Part of a small language model's weights: learned and rotary positions.
MLP neurons of a small language model. Each row is named by its layer, matrix (down: output weights) and neuron, and shows model dimensions 144-207. Each number is 128 + 24 x the weight over its row's rms, rounded and kept within 0 to 255.
A block is one neuron, or neurons of one layer that tend to fire together. Before each block is what it responds to, as a language model described it from the Wikipedia text at the highest values.

Military/crew nouns and first names
L5.down456 [149 148 106 119 121 171 105 104 125 117 108 150 106 116 129 131 121 162 103 139 137 148 100 108 125 113 139 152 155 102 155 107  96 102 163 116 134 113 112  84 121 137  86 120 141 158 146 173 105 118 161 157 139 129 171 161 139 133 136 125 171 159 166 137]
L5.down1087 [111 144 172  84 176 139 106 191 129 145 158 107 124 119 143 105 131  97 132 126  98 139 128  94 151  96 120 117 134  98 119 151 118 149 161 120 113 139 163 114 153  94 120 132 140 135 133 128 100 121 121 109 138 103 160 132 142 188 135 132 132 130 152 171]
L5.down1877 [141 111 125 114 137 164 169 131 148 137 161 101 124 142 155 110 120 122 107 124 151 123 133 141 123 124 131 130 132 137 128 114  71 132 156 106 181 129 122 109 156 136 115 140 140 109 143 147  88 149 137 139 138  99 119 173  73 143 112 115  84 131  97 102]
L5.down2198 [109 131  74 124 146 133 104  90 170 114 130 118 147 126 144 162 135 142 128 151 128 151 115 174 107 129  94 128 139 112  99  64 121 123 117 139 144 114 143 164 115 111 126  80 192 156 163 134 176  80 126 169 123 110 139 112  97 121 100  95 170 151 113 110]

Acronym and code fragments
L2.down268 [105 156 103 108 167 126 172 114  55 112 100 126 153 130 118 130 127 122 115 107 149 133 118 120 135 144 153 123 170 154 118 118 113 164 135  90 153 114 110 138 140 168  74 147 144  95 157  95 125 100  98 103 150 131 132  95 139 152 131 130 108 119 127 152]

Institution and venue nouns
L5.down1254 [115 106 124 129  96 148 110 130 108 104 151 133 161 100 168 134 154 175 146  69 125 138 129 143 117 160  60 137 100 132 126 115 138 124  89 126 162 125 140 105 150 125 119 124 133 113 177 108 111 153 115 112 127 155 152 122  80 116  96 125 115 177 142 110]
L5.down2342 [130 141  61 156 120 112 143 147 123  99 158 125 143 139 100 131 131 144 137 100 103 168 120 127 133 100  94 136 101 164 108 127 126 154  99 154 107  90 105 131 149 105 143 161 120 135 117 168 155 142 143 118 147 186 133 140 154 173 139 117 121 141 123 110]
L5.down2364 [139 133 123 147 126 107  97 147 158  99 156 122 158 121 136  79 123 139 122 117 149 148 130 197 154 117 106 162  95  96 121 134 111 140 132  85 112 139 111 130 113 128 144 117 103 110 125 124 178  93 130 128 113 102 148 181 122 138 139 124 150 135 113 118]
L5.down2423 [165 144 124 102 136 134 147 152 155 120 138 126 145 173 142 148 140 147 149 114 183 133 131 150 150  91 115 140 121 140 160 112 141 148 123 116 130 192 122  98 114 120 141 100 142  95 137 127 142 137 130  85 123  89 125 137 116 120 164 198 158 146 127 112]

Concrete place and structure nouns
L3.down16 [147 139 146  74 106 111  98 109 172 111 141 114 143 137 105  91 159 146 119  73 112 133  74 129 168 113 145 112  87 131 139 120 179 131 146 155 170  91 140  98 165 147 122 123 135 123  86 114 148 110 143 143 152 127 142 180 122 126  95  77 107 117 153 115]
L3.down239 [132  87 109 151 118 110 169 113 147 127 143  97 131 152 166 148 156 110 155 102 150 107  97 154 144 121  94 119 173 127 177 154 135 134 128 117 109 201  95 107 107 131 114  79 184 124 156 171 132 101 123 121 115 139 123 108  92 129 148 112 143 114 143 117]
L3.down557 [145 128 140 126 163 140  70 133 134 175 118 149 136 156 135 160 140 131 134 140 131 158 104 167 130 108 114 163  90 100 169 143 140 125 108 126 176 193 150  81  85 115 147  60 137 157  98 120 130  96 154 125 137 109 133 119 124 153 126 118 151 129 122 107]
L3.down765 [136 156 116 120 122 156 139 153 101 185 186 153 120 167 172 144 162 130 103  91 176 105 122 125 139 116 137 129 128  95 150 129 101 132 155  77 120 142 122 154 123 172 156  86 143 119 155 118 190 107 133 103 112 115 100 115  80 170 156 129 150 119 139 147]
L3.down1028 [ 80 130 153 126 100 140 117  63 151 110  79 136 130 190 122 114 153 131 133 118 146  79 132 174 134 130 123 142  79 137 148 136  93 117 157 162  90 141 141  80 149 142 106 166 147 124 179 173 181 118 140 133  77 156 101 159 116 113 150 133 129 156  89 151]
L3.down1098 [126 150 139 143 135 140 113 152 100 141 142 128  99 193 137 132 133 144  85 147 146 120 135 162 162 137  81 146 124 125 127 136 125 141 115 108 155 178 179 117  91 110 104 114 152  75 158 114 168 115 146  99 137 150 146 118 134 136 141 154 125 137 135 154]
L3.down1160 [120 149 128  92 114 130  95  91 133 128 164 128 161 120 130 108 163 132 138 141 118 115 132 157 138 136 106 127  81  88 111 122 150 161 124  92 143 126 188  45  94 119 153 170 100  99 140 121 156 109 155 150 143 157 167 145 144 146 102 207 139 106 111 116]
L3.down1203 [110 157 123 132 139 135 120 149  61 146 104 167 116 135  85 134 153 127 128 130 117  99 122 150 156  78 122 155  60 106 185 168 111 152 151 118 134 161 144  96 147 134 155  85 108  99 149 111 131 123 120 100 143 131 173 110 141 149 148 100 137 135 151 142]
L3.down1384 [ 93 134 141 150 128 126 129 154 125 129 140 113 197 135 109  93 111 195 121 110 102 129 110 160 112 134 140 116  85 120 123 132 111 128  86  93 123 115 111 121 122 141 154 129 161 148 139 131 133  99 137 107 104 154 110 127 131 111 107 136 152 147 156 109]
L3.down1603 [124 152 111 113 151 117 114 166  90 155 156 149 128 147 126 148 110 126  83 116 162 136  99 140 144 114 104 138 104 132 178 147 117 125 144 121 153 180 124 102 108 132 123  75 129  93 139 139 126 116 130  95 134 112 175 121 138 144 134 124 152 113 108 137]
L3.down1623 [ 93 112 161 149 135 158 112 154 109 129 156 142 107 145 123 146  88 155  95 168  89 124 122 124 139 107 118 149 108 135 127 189 138 118 105 129 122 157 148  91 114 154 144 152 156  88 116 103 148 105 100 157 128 143 165 124 145 166 136 112 108 115 139 187]
L3.down1783 [148 113 135 118 144 133 132 165 134 175 158 118 156 164  90 126 125 173 110 114 121 141 117 151 173 162  94 158 124  84 126 154 105 153 115  93 158 187 129  92 139 160 118 132 146  80 149 152 156 128  99 115 157 141 144 125 142 103 124 154 109 155 162 103]
L3.down1808 [125  85 119 135 113  89 121 139 113 107  94 143 152 142 139 130 194 101 132  99 128 101 131 138 138 138 165 173 158 169 126 195 166 136 118 143 112 124 108  55 151 132 140 135 110 126 154 115 144 140 121 115  86 121 116 164 169 185 126 120 178 142 145 117]
L3.down1836 [147 113 142 113 107 167 135  88 159 133 142 143  76 123 148 128 129 125 117 168 126 123 130 127 146 119 117 111 123 132 153 146 133 124 157 126 112 147 109 107 132 154 142  96 155 141 100 102 117  98 128 144 143 173 117 117 143 146 125 153 161 151 145 161]
L3.down2025 [ 94 133 107 104 109 112 111 106 125 137 164 125 128 139 127 108 121 112 138 111 133 106  72 135 131 107 149 159 108 177 105  97 109 120 160 143  94 156 117 125 116 139 184 143  92 142 128 100 125 100 153 135 161 162 138 163  97 131 148 116  89 119 137 156]
L3.down2495 [110  96 151 122 127 115 130 158 110 111 104 137 153 130 138 147 143 130 122 122 140 116 117 155 148 116 164 164 122 170 111 208 147 168 129  99 101 116 113  33 161 141 147 103 118 112 176 103 117 134 113  97  84 118 134 147 141 193 125 147 157 136 145 167]

Boats, ships, vessels
L3.down220 [105 103 104 110 165 113 100 133 110  97 136 118 120 161 167 112 110 139 133  79 145 147 152 106 156 132 127  85  59 142 115 126  84 142 132 109 159 114 113  95 108  76 154 113 119 118 132 149 143 129 121 160 134 102 146 160 134 118 118  83 109 182 107 126]
L3.down417 [ 72 147 116 123 128 128 150  90 163 115 132 147 158 144 131  96 146 101 134  97 106 121  85 167 119 124 114 100 112 126 116 137 111 127 100 131 183 128 137 146 160 112 154 135 144 113 172 134 158 155 128 164 107 130 127 132 122 129 144  93 106 138 135 125]
L3.down436 [138 136 121 126 122 123 136 129 137 132 129 119 136 129 122 154 149 168  90 136 145 138 127 135 117 125 132 104 125 154 169 105 119 110 166 129 118 121 134 131 146 139 144 115 117 122 116  88 119 128 119 114 150 151 112 107 141 115 105  57 120 152 148 123]
L3.down695 [123 133 104 132 127 120 117 119 101 128 109 126 113 164 133  80 155 134  99 127 112 132  89 151 136 138 118 129  75 108 215 199 153 104 144  77 137 174 155 130 125 111 116 129  83 130 148  95 174  99 151 138 167 115 166 172 127 167 125 165 149 137 159 108]
L3.down822 [125 142 129  94 144 142 102 154  88 145 140  94 127 146 109  75 125 177 120 113 122 185  90 114 142 123 139 132 167 133 127  97 123 106 106 171 130 137 152 118 106 167  76 132 106 147 144 160 120 145 134 118 140 161 160 167 155 142 148 148 124 161 112 122]
L3.down861 [116 132 133 120 122 107 141 148 136 116 119 132 135 172 121 138 126 160  91 132 124 141 120  95 158 143 117 122  99 132 155 120 122 133 113 115 114 144 158 138 131 131 138 116  83  74 136 136 179 137 167 188 124 140 149 138 148 146 138 170 188 131 108 111]
L3.down1322 [159  97 126 138 126  93  99 153  95 163 114 122 124 138 132 138 132 130  89  78 143 157 111  89 147 127 142 162 128 156 103 105 137 126 139 106 123 176 147 117 111 118 105 106 170 104 129  94 130 111 133  74 113  69 126 117 147 135 124 153 132 120 128 119]
L3.down1792 [149 159 130 133 143 133 143 106 112 103 159 127 161 162 126 106 114 125 138 131 126 145  93 123 144 114 125 178 119 140  96 118 156 121 129 165 135 145 135 105 109 113 126 138 144 146 120 121 135 124 148 112 109 136 121 149 156 139 123 115 105  94  99 150]
L3.down1828 [130 137  96 121 133  88 173 115 101  89 145 123 122 157 105  87  89 113 126 124 131 124 113 139 149 132 119 117 149  88 122 112 140 109 190 138 113 145 159 113 134 109 112 163 157 127 103 145 162 106 127 128 175 146 150 143 149 136 154 112 139 145 127 169]
L3.down1834 [138 126 124 108 144 122 115 122 100 135 156 108 159 171  89 124  86 111 133  83 116 120 108 139 114 123  88 165  92 153  99  98 126 102 138 116 146 124 105 155 139 145 136 114 132 141 182 107 147 144 141  81 111 120 156 155 149 130 115 135 162 145 161 153]
L3.down1878 [108 137 133 105 110 155 145 117 139 150 102 125 155 185  84  95 110 142 161 131 120 105 104 153 132 106 128 139 143 102 139 134 153  99 154 147 156 117 131 147 142 123  90 176 121 157 160  98 131  59 140 136 135 194 131  86 137 128 136 101 104 132 130 135]
L3.down1912 [106 118 125 114 109 111 150  82 139 127 145  90 182 127 134 121 107 166 152 119 135 116 131 162 148  88 176 131 133 105 126 130 118 130 138 131 136 134 105 108 111 174 137 123 163 143 134 148 114  99 116 119 122 126 149 136 160  91 124 144 152 107 114 148]
L3.down2341 [150 121  96  78 152 128 120 185 117 151 121 102 164 158  84 136 138 138  96 133 163 134 134 178  81 132 109 144 116 138 178 116 140 131 148 119 155 132 145 157 135 119 116 134 117 102  95 130 100 154 136 120 130 103  96 137 135  98 111 150 110 138  99 161]
L3.down2417 [ 85 123 152 102 146 149 182  87 154 120 120 156 130 171 124  96 155 148 137 162 118 128 123 114 144  96 145 130 100 122 109 109 168 113 127 157 138 115 105 144 159 120 113 109 138 136 110  95 117 103  49 117  91 156 143 133  93 123 122  73 134 149 100 187]
L3.down2545 [140 156 109 103 124 125 137 116 135  77 140  98 118 122 166  85 138 136 102 142 156 154 101 116 145 142 114  84 103  87 143 135 173 118 117 123 159 171 142 131 133 120 122  79 133 111 156 133 148 126 173 153 127 130 179 131 179 178 147 157 172 134 132 146]
L3.down2548 [147 131 129 144 122 113  90 107 128  97 138 101 101 193 123  91 105 111 119 122 150 130 129 102 172 132 121 123 118  74 132 139 100 155  96  59 118 165 140 120 136 110 112 132 126  90 142 147 121 138 158 137 114 141 183 124 112 142 150 180 142 111  93 140]

Word-initial fragments, acronym starts
L5.down703 [ 93 135 112 147 151 116 169 128 152 120 142 119  87 102  90 117 107 117  83 103 149 115  90 131 143 101 151 125 102 138 142 117 105 130 125 120 146 125  98 155 162 153  79 134 152 136 156 115 101 151 105  78 126 125 126 168 105 129 135 120 123 131 160  96]
L5.down1270 [137 170  97 121 129 114 164 139 112 130 115 111 153 141 171 151 102 123 120  97 143 119 116 100 149 125 157 126 130 172 107 103 133 129 153 115 120 116  79 138 144 122 101 117 125  99 152 125 125 110 115 100 108 143 121 133 136 145 184 183 146 172 136 138]
L5.down1897 [113 138 156 151 103 127 140 129  95 157 101 119  91 139 122 115 114  86 125 146 138  88 152 135 110 109 130 122 133 201 140 146 102 152 146 120 117 136  57 154 137 120 102  87 173 132 110 124  95 123 128 107 143 163 102  99  83 128 119 117  94 165 111 129]
L5.down2370 [115 118 155 131 121 139  83 116 121 123 110 141 133 158  98 160 126 100  97 108 134 110 124 135 125  56 115 115 120  88 158 141 127 128 136 105 107 118 168 102 125 131 102 177 158 144 103 128 152 140  84 133 119 121 127 114 145 163 102 164 133 143 105 115]

Short common nouns
L2.down689 [131 169 120 121 120 127  97 149  76 115 122 153 152 146 117 126 150 162 125 146 120 152 101  95 133 159 140 117 138  92 165 103 119 137 120 101 143 184 154 103  88 105 141 121 142 107 150 133 149  78 135 183 133 137 153 138 134 161 136 117  89 151 154  96]

Concrete physical nouns
L2.down389 [138 140 110 131 146 119 133 151  74 186 117 116 139 164 151 133 118 143 113 100 159 156  97 151 131 121 121 126 129 133 190 158 125 133 109 163 122 178 141  99 109 156 160 110 159 116 154  97 126  76 152 172 128 135 140 143 137 131 139 170 168 129 139 107]